Weights of a small GPT-style language model, trained from scratch on English Wikipedia.
Size: 12 layers, width 160, 2 heads of 64 (1 for keys and values), MLP 832 SwiGLU, vocabulary 8192, 8.16M parameters.
Architecture: RMSNorm before each block, rotary positions, no biases in attention or MLP, normalized queries and keys.
Training: 224M tokens, 6827 steps.
MLP neurons of a small language model. Each row is named by its layer, matrix (down: output weights) and neuron, and shows model dimensions 32-127. Each number is 200 + 30 x the weight over its row's rms, rounded and kept within 0 to 999. A neuron's up and down rows have the sign that makes its largest values positive.
A block is one neuron, or neurons of one layer that tend to fire together. Before each block is what it responds to, as a language model described it from the Wikipedia text at the highest values.

Description: Year decade digit. The third digit of four-digit years after 19 or 20, as in born 19[9]4, 20[1]2, 19[6]9, plus a few mid-word pieces like It[s], La[s].
L4.down774,227,216,174,204,152,213,203,190,236,236,220,176,196,163,193,199,165,185,202,168,195,189,229,202,184,171,174,218,220,145,219,177,155,164,161,229,167,208,218,182,239,207,147,233,264,205,210,212,161,222,224,176,183,215,205,265,188,245,171,157,202,189,201,217,127,190,196,221,218,216,167,214,218,169,196,170,202,179,160,213,147,238,200,269,163,246,192,207,208,212,132,227,135,198,255,204

Description: Fixed-phrase links and score dashes. Second words of set phrases after "as" or before "as" (as follows, as well, such as, as of), and dashes between numbers in score or record tables (2–3, 7–6).
L4.down245,227,171,239,173,145,207,150,228,138,208,137,221,183,158,150,180,218,197,232,191,150,182,176,248,222,185,215,188,138,190,234,189,163,181,210,183,240,179,168,226,167,194,166,221,207,216,202,194,181,196,211,222,283,167,251,192,257,239,214,266,214,193,254,177,181,188,240,200,178,164,209,206,216,200,162,211,171,227,245,195,148,233,169,207,215,198,223,183,211,232,173,197,161,194,220,204

Description: Subject-closing comma or relative pronoun. Commas ending an appositive or aside after a subject, plus relative pronouns and "It", right before the main verb (was, is).
L9.down114,182,206,193,181,184,213,186,220,208,239,193,170,215,181,207,214,157,210,200,189,169,210,213,153,198,214,192,232,187,254,212,286,156,152,202,177,229,188,229,169,191,234,243,187,210,194,203,191,202,190,197,167,167,214,165,233,201,247,185,183,228,252,185,230,210,115,170,247,223,252,217,191,215,190,179,192,190,179,173,171,209,161,179,186,207,218,243,224,172,175,180,196,186,164,195,269
L9.down665,154,201,221,174,169,214,195,210,182,185,201,261,203,206,175,207,230,183,230,191,238,220,227,227,194,128,240,183,203,176,209,212,157,187,196,215,179,167,182,237,204,228,197,169,217,183,248,215,201,169,189,194,200,216,214,199,247,173,166,183,240,206,254,209,280,191,190,159,166,182,204,240,163,194,192,180,192,225,198,152,278,189,216,142,234,137,189,204,177,207,195,172,192,248,152,172
L9.down733,236,164,159,208,198,162,191,171,190,202,230,205,219,232,173,177,259,203,176,198,178,171,138,193,253,230,191,219,186,232,245,208,176,176,221,209,212,172,209,164,176,247,210,226,243,194,225,209,167,161,219,185,211,178,229,255,192,222,193,237,243,186,204,183,218,227,227,224,196,203,198,244,213,212,172,201,201,176,172,126,147,198,157,161,200,169,218,281,201,197,188,218,196,232,233,169
L9.down771,225,225,148,192,156,147,179,199,201,207,183,204,175,203,293,187,215,198,167,206,142,224,213,215,174,198,152,235,160,212,154,190,197,176,223,190,239,217,183,188,214,222,219,214,180,98,196,187,165,120,139,174,178,189,182,199,219,202,181,258,180,195,205,183,199,214,197,258,188,246,198,194,171,216,182,171,230,220,199,202,181,253,164,170,234,189,204,196,191,188,179,213,258,217,195,233

Description: Scores in structured sports data. Mostly the home score digit or the dash in football results (Ajax 1-1, Barnet 3-1), plus line breaks after infobox section headers and cells in data tables.
L9.down595,177,217,220,192,204,216,147,157,226,222,227,247,130,233,222,168,258,183,236,193,218,181,267,195,202,233,197,210,194,202,167,224,189,200,165,207,174,204,196,221,192,198,197,190,205,188,216,214,209,167,230,266,224,198,204,216,198,192,135,186,230,216,182,188,173,195,186,159,218,145,199,193,216,202,195,123,157,193,225,239,176,201,186,205,207,182,229,167,232,215,192,279,241,269,215,223
L9.down714,183,193,227,226,186,189,211,195,219,221,199,147,248,201,206,202,155,195,200,232,242,196,130,174,202,192,228,236,211,230,200,165,265,174,153,190,222,199,195,170,146,227,233,223,145,217,208,216,224,183,195,198,230,186,178,135,220,224,244,189,180,226,208,259,158,176,211,216,173,182,198,165,159,177,203,190,201,158,203,249,183,179,171,248,178,177,235,227,221,113,168,261,207,270,210,180
L9.down816,217,212,213,217,173,234,198,190,139,166,227,246,171,166,192,243,207,182,143,257,182,197,177,226,231,190,185,196,163,162,194,195,194,174,228,170,182,214,241,171,196,216,194,193,231,246,238,164,227,178,185,204,238,226,167,177,157,240,228,153,165,176,212,186,206,187,211,186,141,162,204,162,185,270,241,251,192,217,234,177,165,182,221,222,133,190,203,199,188,169,193,206,236,224,228,205
L9.down818,203,204,230,239,191,233,167,238,241,231,181,214,190,194,214,186,149,206,187,166,251,204,185,153,219,236,170,190,208,167,194,196,213,150,198,194,191,188,188,203,158,178,179,196,189,208,184,243,232,254,193,188,219,135,239,228,196,189,190,200,145,231,185,180,184,182,165,197,232,155,178,194,150,166,199,204,197,198,184,201,252,196,225,273,202,202,181,199,218,285,148,187,215,178,235,159

Description: Infobox field labels. Field-name tokens at the start of infobox, table or list lines in structured Wikipedia text, such as Source, Website, Time zone, Species, Place.
L4.down388,160,193,239,199,211,247,206,196,132,236,229,151,195,200,168,190,183,172,187,220,203,185,159,130,172,157,173,166,301,210,206,152,192,190,243,194,214,180,239,197,197,204,151,219,187,231,201,152,204,228,205,160,184,194,191,259,206,153,186,234,152,155,174,247,144,226,202,211,182,167,192,157,202,220,251,231,173,223,195,181,207,192,219,179,179,201,196,216,205,160,234,188,218,225,193,234

Description: Partitive "of" after quantifiers. Fires mostly on "of" after quantity words opening a phrase (One of, Some of, Both of, a number of), and weakly on other quantity phrases (among other, every day, and others).
L4.down754,161,223,165,199,217,181,157,182,195,157,208,162,198,170,189,211,200,185,206,213,207,161,197,182,210,180,226,167,152,214,184,223,226,240,186,144,245,223,155,176,161,158,214,253,177,185,203,187,134,178,242,181,211,214,185,224,191,280,153,218,164,179,209,227,127,215,214,186,231,190,217,223,194,213,242,163,203,171,215,215,165,200,183,198,192,190,216,142,165,178,196,228,204,173,231,159

Description: Possessive apostrophe after names. Mostly the apostrophe of a possessive 's right after a proper noun (Harvard University's, NPR's, Haasan's), plus a sentence-opening His or is following a named subject, and mid-name pieces like the s in Moses.
L4.down752,212,222,193,167,166,221,172,272,266,218,206,201,164,179,218,201,153,238,171,214,218,217,238,232,115,186,249,157,160,135,183,198,175,214,211,214,152,242,230,190,225,179,217,181,199,251,179,207,185,188,126,190,213,106,152,234,217,195,200,160,226,206,180,210,124,230,199,234,216,203,209,188,201,223,173,262,172,179,174,232,181,196,208,185,226,219,218,166,168,192,197,188,212,211,202,245

Description: Partitive "of" after one/first. Mostly "of" right after "one", "first" or "most" in partitive phrases like one of the, the first of which; weaker on "and"/"over" between counts.
L9.down47,224,159,151,219,225,194,199,219,168,201,246,278,220,171,245,176,150,193,220,214,224,194,254,202,174,203,195,229,168,208,218,189,168,157,182,246,262,255,188,160,194,222,207,276,179,151,206,213,254,125,218,179,167,178,173,236,200,198,200,242,226,182,224,198,174,201,184,228,205,186,159,205,208,210,214,198,187,186,229,216,229,176,171,205,199,219,227,231,246,201,160,192,226,190,169,246
L9.down73,183,205,204,195,183,219,174,190,176,238,236,180,182,203,140,193,213,198,207,199,215,246,179,172,234,261,236,201,227,165,155,190,226,213,168,169,254,214,211,276,172,181,260,210,217,163,245,212,194,117,215,159,210,211,183,245,200,149,186,183,172,197,180,169,186,236,185,219,211,206,183,213,166,249,217,213,188,180,215,235,145,158,172,166,185,195,189,191,143,171,184,183,126,203,175,199
L9.down87,226,202,174,198,166,203,138,166,190,143,150,207,183,180,212,177,193,202,185,190,205,234,194,217,115,149,168,208,207,197,191,249,244,156,156,202,259,232,199,162,208,189,197,228,182,243,223,215,228,150,215,190,251,140,169,226,184,198,232,165,219,209,203,171,228,188,206,238,155,173,256,255,207,205,195,212,255,179,187,200,218,243,216,232,223,136,234,197,190,259,239,199,189,218,273,192
L9.down155,224,210,239,170,239,180,203,202,230,214,201,188,187,175,176,205,214,173,196,195,220,284,216,143,203,194,214,237,194,190,231,203,215,156,162,229,240,199,144,214,203,176,265,247,175,176,214,199,208,221,208,206,246,192,200,214,204,197,239,236,142,159,222,231,191,194,238,222,188,200,169,177,230,214,196,168,167,187,97,179,249,241,199,188,160,194,232,180,232,145,163,189,193,174,129,184

Description: Infobox and table field names. Field-name tokens in infobox lines and table headers, such as Type, Votes, Pts, Rank, GB, plus mid-word pieces like di-et and Po-et.
L6.down175,185,212,182,213,146,207,185,140,188,172,221,198,215,183,195,205,207,218,215,134,166,264,192,209,209,188,233,104,167,199,205,224,213,175,163,203,175,152,195,221,197,215,215,216,270,199,186,141,245,194,185,226,238,211,174,169,231,199,246,253,192,203,173,147,182,193,146,246,200,183,214,189,258,128,227,203,151,185,209,167,201,187,180,223,183,214,231,241,188,245,188,189,186,210,226,163
L6.down427,234,153,238,191,172,212,213,201,186,175,232,139,190,150,218,161,193,274,173,198,221,161,201,159,169,192,264,221,200,230,190,190,219,216,139,209,241,188,210,164,219,203,181,179,214,244,188,188,188,223,221,212,192,163,190,202,174,200,225,184,182,145,180,218,233,164,192,195,180,184,209,207,170,201,211,168,189,225,203,166,204,178,183,171,183,207,188,236,242,188,279,195,160,195,229,200
L6.down578,253,173,231,234,214,227,194,215,196,160,201,159,234,213,210,203,217,251,177,211,180,258,180,227,211,147,161,187,228,262,242,166,219,225,183,174,172,204,186,153,247,222,160,157,216,202,218,225,183,269,189,245,201,214,190,218,254,212,223,184,199,304,209,178,250,197,171,201,218,190,187,216,185,123,198,195,195,230,221,234,253,199,177,150,218,188,207,144,158,207,187,181,235,187,203,211
L6.down787,208,241,226,213,175,225,143,224,205,229,172,209,190,228,170,230,153,249,152,163,172,182,218,208,212,186,204,200,172,204,239,143,167,188,227,163,157,210,195,165,197,220,173,183,180,212,163,203,206,185,203,232,187,175,185,236,200,211,176,193,189,207,162,221,196,203,192,191,269,184,198,156,227,243,199,194,161,307,218,165,193,179,151,183,217,201,148,257,185,171,151,167,195,262,174,209

Description: Mid-number digits. Single digit tokens inside multi-digit numbers, strongest in geographic coordinates (minutes/seconds), also vote counts, years, times: 46°36′04″, 2,497, 1932.
L9.down79,220,238,187,192,182,226,241,176,203,222,191,160,184,188,210,221,211,194,188,157,197,129,189,209,195,206,204,178,184,165,181,211,186,223,222,246,163,202,230,214,160,191,246,228,209,296,181,249,180,222,181,245,178,266,247,187,157,189,171,208,142,251,201,161,194,175,174,232,147,183,201,184,178,183,270,236,240,146,232,245,172,206,170,202,173,212,233,162,191,194,173,224,278,194,242,231
L9.down286,209,225,167,163,211,193,194,158,161,163,225,171,189,194,172,153,223,214,168,232,180,187,206,141,215,203,190,176,219,196,174,178,185,197,238,199,217,183,210,198,243,170,193,180,153,193,244,202,233,198,231,182,206,189,153,212,244,208,247,190,215,231,201,200,217,187,246,217,200,215,189,271,219,187,134,175,170,214,153,178,199,231,171,220,229,237,186,211,200,157,162,204,234,229,206,207
L9.down319,168,168,289,186,190,215,151,171,214,184,182,188,233,183,236,142,161,209,209,172,205,152,178,218,248,226,228,208,187,172,231,206,193,155,198,185,153,179,199,221,190,233,244,159,202,223,190,230,180,195,201,202,216,266,172,162,233,194,227,192,227,220,144,186,218,195,201,211,214,244,206,178,211,142,179,190,264,158,221,214,188,203,220,213,165,202,213,241,177,150,249,193,195,191,185,166
L9.down368,189,188,257,158,184,201,202,130,191,200,230,161,233,163,209,195,194,199,229,205,238,189,232,215,221,232,188,227,227,183,223,173,220,232,199,208,239,171,207,197,203,178,155,205,220,220,189,211,176,268,215,221,256,215,194,167,260,231,167,220,145,185,221,175,197,250,241,211,187,168,225,189,214,233,139,170,149,172,169,259,192,196,150,200,235,211,174,175,166,172,181,184,141,248,201,192

Description: Partitive "of" after quantifiers. Mainly "of" after quantity words opening a partitive phrase, as in some of, one of, most of, both of; also scattered mid-word fragments.
L6.down291,229,237,229,242,160,232,201,222,211,193,151,272,187,188,179,186,202,217,153,224,262,234,195,245,214,157,206,191,240,246,228,175,201,205,194,160,169,174,149,237,181,228,191,178,198,248,246,203,222,192,252,214,230,268,226,189,184,199,226,221,199,202,171,214,234,150,215,175,184,234,177,189,156,236,193,175,205,220,180,190,234,169,153,149,189,192,208,250,229,190,219,223,174,213,191,196
L6.down299,222,238,186,210,246,236,204,197,194,169,196,208,215,220,231,185,160,170,206,193,175,239,173,200,202,179,179,140,209,202,196,208,168,213,189,215,284,161,147,215,230,173,224,207,245,196,200,163,181,269,205,236,243,195,193,231,225,196,217,260,204,147,203,252,170,176,168,200,186,255,217,239,229,213,177,175,173,263,237,175,186,159,216,180,165,146,225,207,233,210,194,207,155,190,242,164
L6.down385,242,181,210,201,228,247,168,227,210,176,199,216,178,168,212,193,233,200,180,199,147,215,149,244,176,218,166,169,212,203,195,197,172,205,151,175,243,162,201,181,208,254,214,266,214,227,222,222,236,259,184,161,230,251,229,208,241,156,217,250,186,210,155,195,172,201,194,218,155,209,228,161,185,166,256,135,212,167,234,207,179,217,190,221,179,202,227,209,190,178,187,156,199,215,188,208
L6.down429,171,213,177,245,206,194,224,155,202,248,180,248,245,210,181,207,220,133,167,234,252,183,172,194,134,212,245,191,170,233,192,181,186,284,246,257,164,212,184,211,220,224,238,189,211,252,269,175,200,212,212,186,222,212,216,213,224,197,211,247,222,210,223,164,228,211,201,206,189,201,194,192,196,216,166,166,232,194,244,169,206,214,180,212,129,168,202,209,246,211,211,196,248,158,204,229

Description: Clause-opening referring words. Words that open a new clause pointing back to a just-named thing, mostly ", which" after a noun, also "that", "who", and sentence-initial "It" or "She".
L6.down36,195,192,226,206,200,228,154,206,238,261,187,175,260,161,233,200,173,190,175,222,184,178,214,180,165,216,215,159,180,174,198,198,181,216,207,160,224,274,183,238,208,201,194,200,196,180,202,197,162,235,242,242,177,207,187,186,203,224,216,198,234,230,186,181,188,164,145,185,168,186,197,204,182,206,259,198,176,162,214,168,213,180,212,187,198,174,220,179,196,195,135,219,181,196,205,210
L6.down116,181,221,190,204,240,218,177,192,254,246,203,171,228,243,207,210,117,191,212,227,196,233,196,231,185,200,195,213,181,215,158,174,187,181,227,193,179,188,221,164,175,236,210,233,163,179,201,140,201,262,258,172,186,210,188,116,199,192,197,211,291,208,230,187,149,192,160,216,199,200,203,202,171,210,223,206,236,193,173,195,246,185,161,208,220,254,174,206,184,198,124,234,161,187,187,189
L6.down365,174,219,190,201,246,179,200,174,217,196,204,141,188,185,192,197,232,206,154,177,175,148,195,226,213,270,241,178,191,222,198,193,158,177,200,191,199,238,210,240,202,272,207,188,147,174,174,238,219,217,178,160,201,158,192,155,159,208,264,200,188,234,227,161,175,192,173,184,199,255,190,171,201,226,133,170,216,146,203,212,185,204,249,209,166,203,207,131,157,203,250,159,194,156,180,133
L6.down794,155,210,256,147,190,205,215,240,208,289,191,204,224,198,261,183,181,201,220,210,181,229,191,240,203,221,220,171,197,233,234,240,193,161,196,195,217,222,212,134,198,224,211,231,183,137,226,209,154,234,210,195,242,156,199,259,203,175,219,154,176,206,235,177,187,131,161,209,183,216,198,229,188,212,156,163,217,181,217,220,166,209,191,224,195,176,219,215,176,199,195,214,212,257,195,225

Description: Possessive apostrophe. Apostrophes right after a proper name, mostly marking possession before s, as in Madonna's, Parkwood's, Ansari's; occasionally contractions (Don't) or name suffixes.
L6.down371,181,171,179,259,212,163,223,188,226,209,222,178,269,175,163,201,188,185,196,188,176,201,166,183,164,201,161,209,202,229,203,231,271,210,176,194,279,130,196,229,166,206,248,211,144,162,215,241,205,196,133,210,191,172,233,178,148,186,225,189,156,198,221,211,238,243,235,217,152,218,222,186,231,196,141,161,234,251,176,179,216,196,200,207,151,192,237,197,173,224,253,253,180,218,200,184
L6.down397,246,194,107,256,178,236,223,220,172,192,218,224,275,152,221,255,194,210,183,172,254,221,203,207,193,210,197,166,221,175,218,180,174,169,202,197,201,257,237,159,196,177,202,181,196,189,216,175,233,198,216,207,179,205,192,196,169,179,223,200,184,221,132,222,218,248,264,185,229,201,189,246,161,244,240,213,182,234,198,254,214,163,192,165,191,199,157,197,219,204,234,192,158,158,235,204
L6.down433,202,175,251,186,177,249,219,228,252,174,209,154,191,203,233,233,139,212,181,209,125,175,181,244,164,202,185,168,227,249,200,232,209,263,171,215,161,200,181,174,186,239,213,183,215,169,199,146,185,220,210,137,172,168,219,188,174,164,237,239,265,177,208,215,233,199,200,205,214,222,232,203,193,204,132,199,128,199,217,208,206,245,192,169,171,222,237,196,220,215,216,176,191,293,212,212
L6.down757,186,196,169,196,207,209,193,129,216,286,174,249,213,139,211,157,209,186,204,191,208,186,163,240,195,170,159,215,223,221,198,225,176,187,204,236,230,282,152,153,173,164,243,153,214,210,173,145,202,212,210,212,209,210,228,192,209,229,191,199,182,253,145,216,174,237,186,201,214,209,180,214,166,193,217,182,190,150,219,259,224,226,191,226,184,165,236,181,187,209,203,148,161,190,170,206

Description: Number digits before suffixes. Final digit of years and decades just before a suffix, as in the 198(0)s or in 196(9), plus inner digits of numbers (5th, 36-exposure) and the apostrophe in Men's/Women's.
L9.down64,165,214,135,182,158,226,231,200,193,211,193,208,209,247,238,141,226,237,173,240,171,181,146,205,175,154,235,217,255,222,228,240,175,205,181,254,219,191,189,170,213,186,249,215,197,211,208,202,211,194,213,157,222,162,179,172,191,149,179,200,210,236,241,142,225,156,175,166,206,193,196,189,203,218,181,165,219,226,209,233,223,172,213,164,260,237,218,190,160,223,180,198,256,132,185,173
L9.down344,192,198,235,196,185,240,200,219,195,237,197,220,181,218,174,191,220,250,187,130,217,239,224,156,177,212,202,227,220,185,202,229,230,200,233,229,242,221,181,222,176,236,196,161,275,224,226,194,202,170,222,189,210,156,250,188,195,173,195,226,214,224,185,151,211,194,177,245,240,144,219,224,199,224,231,246,140,243,192,182,203,194,229,196,162,200,210,191,214,207,210,200,180,195,198,227
L9.down350,173,223,215,198,161,195,200,225,198,146,200,249,188,210,169,169,167,237,195,187,201,187,231,199,250,115,168,171,182,183,226,211,165,226,185,204,197,187,222,155,174,254,213,207,227,218,202,225,177,259,200,199,217,251,171,167,181,178,216,188,204,192,194,170,160,231,181,200,218,167,228,197,200,199,189,171,206,190,171,226,235,186,214,237,149,226,224,183,184,231,266,168,217,201,197,148
L9.down408,226,222,232,161,233,205,183,141,171,206,163,255,197,246,219,201,232,193,167,233,254,170,174,109,162,210,237,209,188,172,228,228,194,168,207,223,168,207,228,215,183,223,232,160,196,255,208,178,238,198,183,196,166,205,258,169,219,224,197,238,226,200,203,217,197,204,217,201,229,94,195,188,154,238,140,193,147,211,156,189,188,211,166,194,233,191,196,213,202,224,187,164,187,190,173,171

Description: Infobox field labels. Field-name words in infobox lines right before the colon, such as Died, Education, Area code, Release date, also table column headers.
L9.down146,226,216,203,220,188,182,185,197,176,220,196,165,209,171,172,222,131,152,230,215,175,207,138,224,175,207,198,227,218,183,233,243,254,177,187,173,188,240,211,167,224,149,219,241,194,165,251,170,234,203,185,238,165,243,201,172,202,188,188,221,242,289,183,163,186,179,203,205,210,186,204,186,168,144,241,201,155,229,175,194,208,214,196,225,211,258,172,158,203,177,235,221,171,212,202,222
L9.down240,204,229,152,207,184,226,226,185,148,191,192,166,163,208,200,229,202,133,201,172,261,184,251,178,211,200,218,93,191,213,207,189,187,177,182,179,238,160,217,203,267,184,193,237,232,204,179,245,188,238,204,220,203,234,242,151,197,201,206,198,209,189,222,166,181,193,214,214,121,221,207,188,180,196,224,213,156,149,192,203,163,225,251,167,174,181,212,213,177,200,174,150,211,197,182,193
L9.down306,169,209,220,193,138,216,181,159,189,200,211,172,213,202,184,220,176,232,211,198,242,196,183,258,180,274,126,189,189,221,229,226,193,137,225,170,223,246,169,166,219,219,180,238,192,217,198,237,190,199,150,190,222,270,196,198,157,233,187,235,172,198,201,158,197,196,204,252,195,183,143,193,200,167,165,230,204,205,189,203,237,201,217,197,207,158,244,167,181,247,197,201,231,279,183,196
L9.down737,232,202,201,235,153,160,232,151,223,212,223,153,203,173,219,200,194,187,204,173,165,206,173,176,211,262,195,184,247,171,221,172,155,142,202,128,235,190,155,238,212,208,223,225,189,163,227,213,209,172,184,187,199,223,194,178,163,160,215,193,207,189,227,132,151,191,248,206,167,175,192,189,159,209,217,237,237,177,233,181,191,226,155,208,170,197,243,207,205,220,205,169,182,267,198,196

Description: Coordinate seconds and infobox fields. Mainly the ″ seconds mark ending a longitude before W or E (120°30′32″W), plus OC in OCLC lines and other infobox or table field entries.
L6.down22,195,234,205,170,211,166,166,203,199,221,240,121,188,188,212,190,161,257,213,219,226,247,213,201,179,218,188,240,159,214,159,195,201,194,195,186,175,151,183,250,226,244,246,208,181,173,159,180,201,196,204,240,209,145,213,206,198,245,182,212,211,199,160,214,176,186,172,224,208,213,186,120,231,170,194,200,167,169,207,195,172,218,158,157,179,192,188,179,257,164,172,149,175,216,164,195
L6.down252,178,190,212,262,174,191,187,198,204,239,148,177,222,186,261,231,187,147,157,208,141,179,194,189,220,203,164,156,217,173,180,263,185,208,209,234,210,211,176,199,266,198,227,207,268,171,229,199,176,223,245,236,237,162,157,162,220,171,188,246,186,185,126,221,215,210,213,237,191,173,197,206,227,158,257,164,154,207,137,151,239,214,140,205,224,205,216,192,242,170,206,195,201,241,181,182
L6.down480,255,175,204,186,197,232,167,187,210,136,197,155,261,177,260,213,153,199,173,212,213,202,255,157,215,214,199,154,182,187,204,203,239,198,191,232,229,154,175,192,207,155,179,188,199,210,163,187,228,228,217,219,201,230,149,236,205,252,221,131,174,229,108,207,124,181,184,167,173,194,190,214,192,162,194,194,183,200,235,194,262,207,146,213,214,157,180,200,162,218,218,179,190,183,210,230
L6.down516,179,212,200,153,170,246,196,202,236,205,224,122,203,155,222,199,137,198,237,226,153,200,149,193,209,187,205,178,185,157,204,183,148,240,177,175,255,221,185,243,213,212,201,206,172,238,201,218,189,188,259,165,189,189,200,222,237,184,178,252,162,193,225,204,251,225,218,196,177,208,201,211,185,177,215,192,166,225,139,159,218,217,229,212,188,249,192,149,155,208,202,167,209,233,221,221

Description: Table row ends. The closing pipe that ends a wiki table row, after the last header or cell (Ref(s), Notes, final stat numbers), just before a line break.
L9.down366,172,244,236,168,198,133,208,176,221,169,202,263,188,191,212,234,228,241,207,221,216,244,219,173,161,279,223,238,232,241,131,196,229,197,197,189,220,193,160,234,164,177,210,143,196,230,183,154,228,155,195,182,138,233,193,199,217,189,196,224,229,234,207,211,198,225,194,192,138,169,216,234,234,147,187,174,216,143,191,263,153,170,198,213,208,197,201,190,165,243,243,200,129,180,249,227
L9.down589,176,202,201,142,193,238,188,237,191,233,150,207,190,151,130,156,213,200,177,208,186,215,185,164,179,145,198,204,257,196,221,198,184,148,215,186,171,210,248,170,150,210,214,218,173,173,232,224,243,205,204,184,211,179,186,179,233,172,195,209,189,233,213,239,189,167,167,252,196,201,226,166,221,207,249,176,162,208,165,222,157,179,231,156,244,195,197,152,212,209,191,206,215,204,206,217
L9.down650,187,161,195,205,143,163,129,237,183,225,207,165,212,186,228,168,243,217,236,200,204,187,225,218,208,254,205,177,200,207,213,184,169,244,252,162,260,224,209,257,154,243,208,202,189,221,183,162,223,255,214,178,173,206,160,230,188,219,201,229,185,222,185,257,214,171,186,222,192,256,206,209,247,126,174,226,192,188,209,237,190,212,192,213,229,207,163,169,224,234,198,202,164,270,214,198
L9.down698,207,197,198,215,211,165,173,236,220,225,269,251,180,181,152,209,210,225,211,170,203,216,185,218,223,153,205,191,139,169,155,249,226,182,193,266,229,226,204,177,172,187,197,210,204,216,194,165,178,201,227,157,224,177,228,210,179,177,127,192,174,178,208,214,121,189,196,191,207,184,213,213,214,224,225,192,219,245,217,207,196,123,150,247,226,161,183,238,182,189,190,178,174,164,191,194

Description: Table header and infobox fields. Column-header words opening wiki tables, such as Team in sports standings or Candidate in election results, plus dashes starting infobox-style field lines (- Time zone, - Climate); weaker on word-final pieces like -er, -ine.
L6.down1,225,205,225,174,198,159,187,109,223,247,186,167,164,230,222,207,209,215,172,245,189,187,234,221,167,210,197,233,199,239,214,180,208,237,246,167,219,174,173,292,174,214,228,150,183,206,198,181,176,237,133,221,162,183,236,200,235,244,201,253,233,199,209,175,189,198,174,208,246,241,200,234,223,277,267,243,188,204,161,151,178,139,233,202,163,194,145,209,197,194,222,217,210,232,181,209
L6.down82,175,168,212,215,251,197,226,148,172,210,195,170,186,181,221,190,191,196,157,176,271,255,181,188,193,211,241,149,210,223,199,245,113,174,198,202,201,126,214,174,258,221,150,238,198,172,199,134,208,195,179,188,194,192,165,237,241,202,184,193,159,203,203,148,219,260,209,167,167,139,198,215,243,190,230,155,162,245,233,218,191,176,195,173,229,181,137,215,174,191,216,136,196,204,175,205
L6.down308,244,185,212,251,205,210,242,217,190,219,205,193,174,166,199,236,163,215,232,256,178,197,188,176,190,168,202,176,170,183,208,224,257,209,170,212,211,176,273,212,223,220,199,193,236,162,198,199,254,182,187,208,150,167,243,192,206,163,194,236,132,230,209,243,205,223,183,231,190,254,184,186,203,219,262,223,211,210,230,208,195,242,192,200,173,205,199,213,183,245,193,193,128,138,151,150
L6.down369,183,228,148,184,243,183,177,253,242,176,218,236,220,187,203,168,265,187,189,227,223,171,251,228,141,153,184,215,178,248,200,207,208,223,230,219,159,218,189,184,210,129,202,223,180,178,170,170,219,176,233,195,284,209,247,171,256,183,180,234,202,251,224,245,253,194,148,193,245,214,198,201,185,166,165,199,244,176,179,201,206,189,177,210,175,192,202,140,247,165,175,165,217,213,241,218

Description: Relative pronouns after commas. Relative and anaphoric words that open a clause about a just-named thing, mostly which or who after a comma, plus sentence-initial It or He.
L4.down728,258,164,194,192,204,184,198,203,182,247,162,165,210,208,219,185,175,148,222,246,173,202,221,161,196,185,200,240,214,241,187,173,183,191,170,212,166,194,215,194,228,272,205,205,183,196,134,224,246,201,188,242,189,177,188,162,181,208,189,197,237,190,142,228,205,206,168,224,196,126,212,181,205,197,142,241,156,243,165,195,204,202,155,264,197,245,188,204,214,171,187,198,129,208,172,192

Description: Predictable phrase continuations. Highly predictable next pieces of set phrases and table rows in music, chart and baseball articles, such as New York, triple-A, et al., out of five, and a chart table's leading pipe.
L6.down157,178,192,255,196,161,226,208,165,193,215,233,125,258,208,221,212,193,240,219,202,263,193,220,185,199,126,196,217,176,184,167,176,93,208,193,252,226,184,198,197,178,179,170,151,169,260,220,222,205,189,221,188,165,200,244,184,174,218,211,210,195,173,190,192,187,175,187,186,174,184,188,211,182,164,184,234,223,205,220,157,217,203,184,182,172,217,156,165,204,205,204,219,226,195,208,184
L6.down554,185,173,189,201,217,230,214,210,234,127,211,192,255,228,177,168,203,204,221,230,160,210,212,187,187,244,198,167,159,239,152,191,112,233,174,221,176,220,199,218,166,214,180,254,180,234,194,193,185,190,213,190,194,199,224,252,219,206,201,217,222,188,169,225,190,206,212,207,233,183,184,205,248,167,215,212,194,232,200,197,193,179,157,192,247,265,235,181,151,170,228,227,218,160,192,181
L6.down677,152,250,183,182,156,205,207,184,197,246,162,166,214,181,220,149,223,189,205,224,158,230,141,207,223,175,138,190,194,207,237,163,201,180,222,206,154,144,199,238,171,204,199,215,190,234,177,209,142,198,230,203,169,195,189,196,143,248,234,128,207,221,242,211,217,219,180,228,194,185,240,223,198,245,230,207,192,251,193,178,211,144,201,237,225,227,207,191,158,221,215,261,193,155,189,159
L6.down703,199,222,186,220,231,249,215,207,213,204,197,137,191,211,213,208,188,195,230,240,199,217,234,177,208,180,175,210,194,190,221,225,195,184,236,231,188,235,222,232,194,134,193,261,263,215,204,196,186,208,235,164,189,145,208,173,177,210,189,166,203,233,138,166,188,186,203,180,208,184,218,224,163,160,186,160,193,183,160,240,203,158,185,202,190,208,266,190,186,240,207,156,194,242,205,169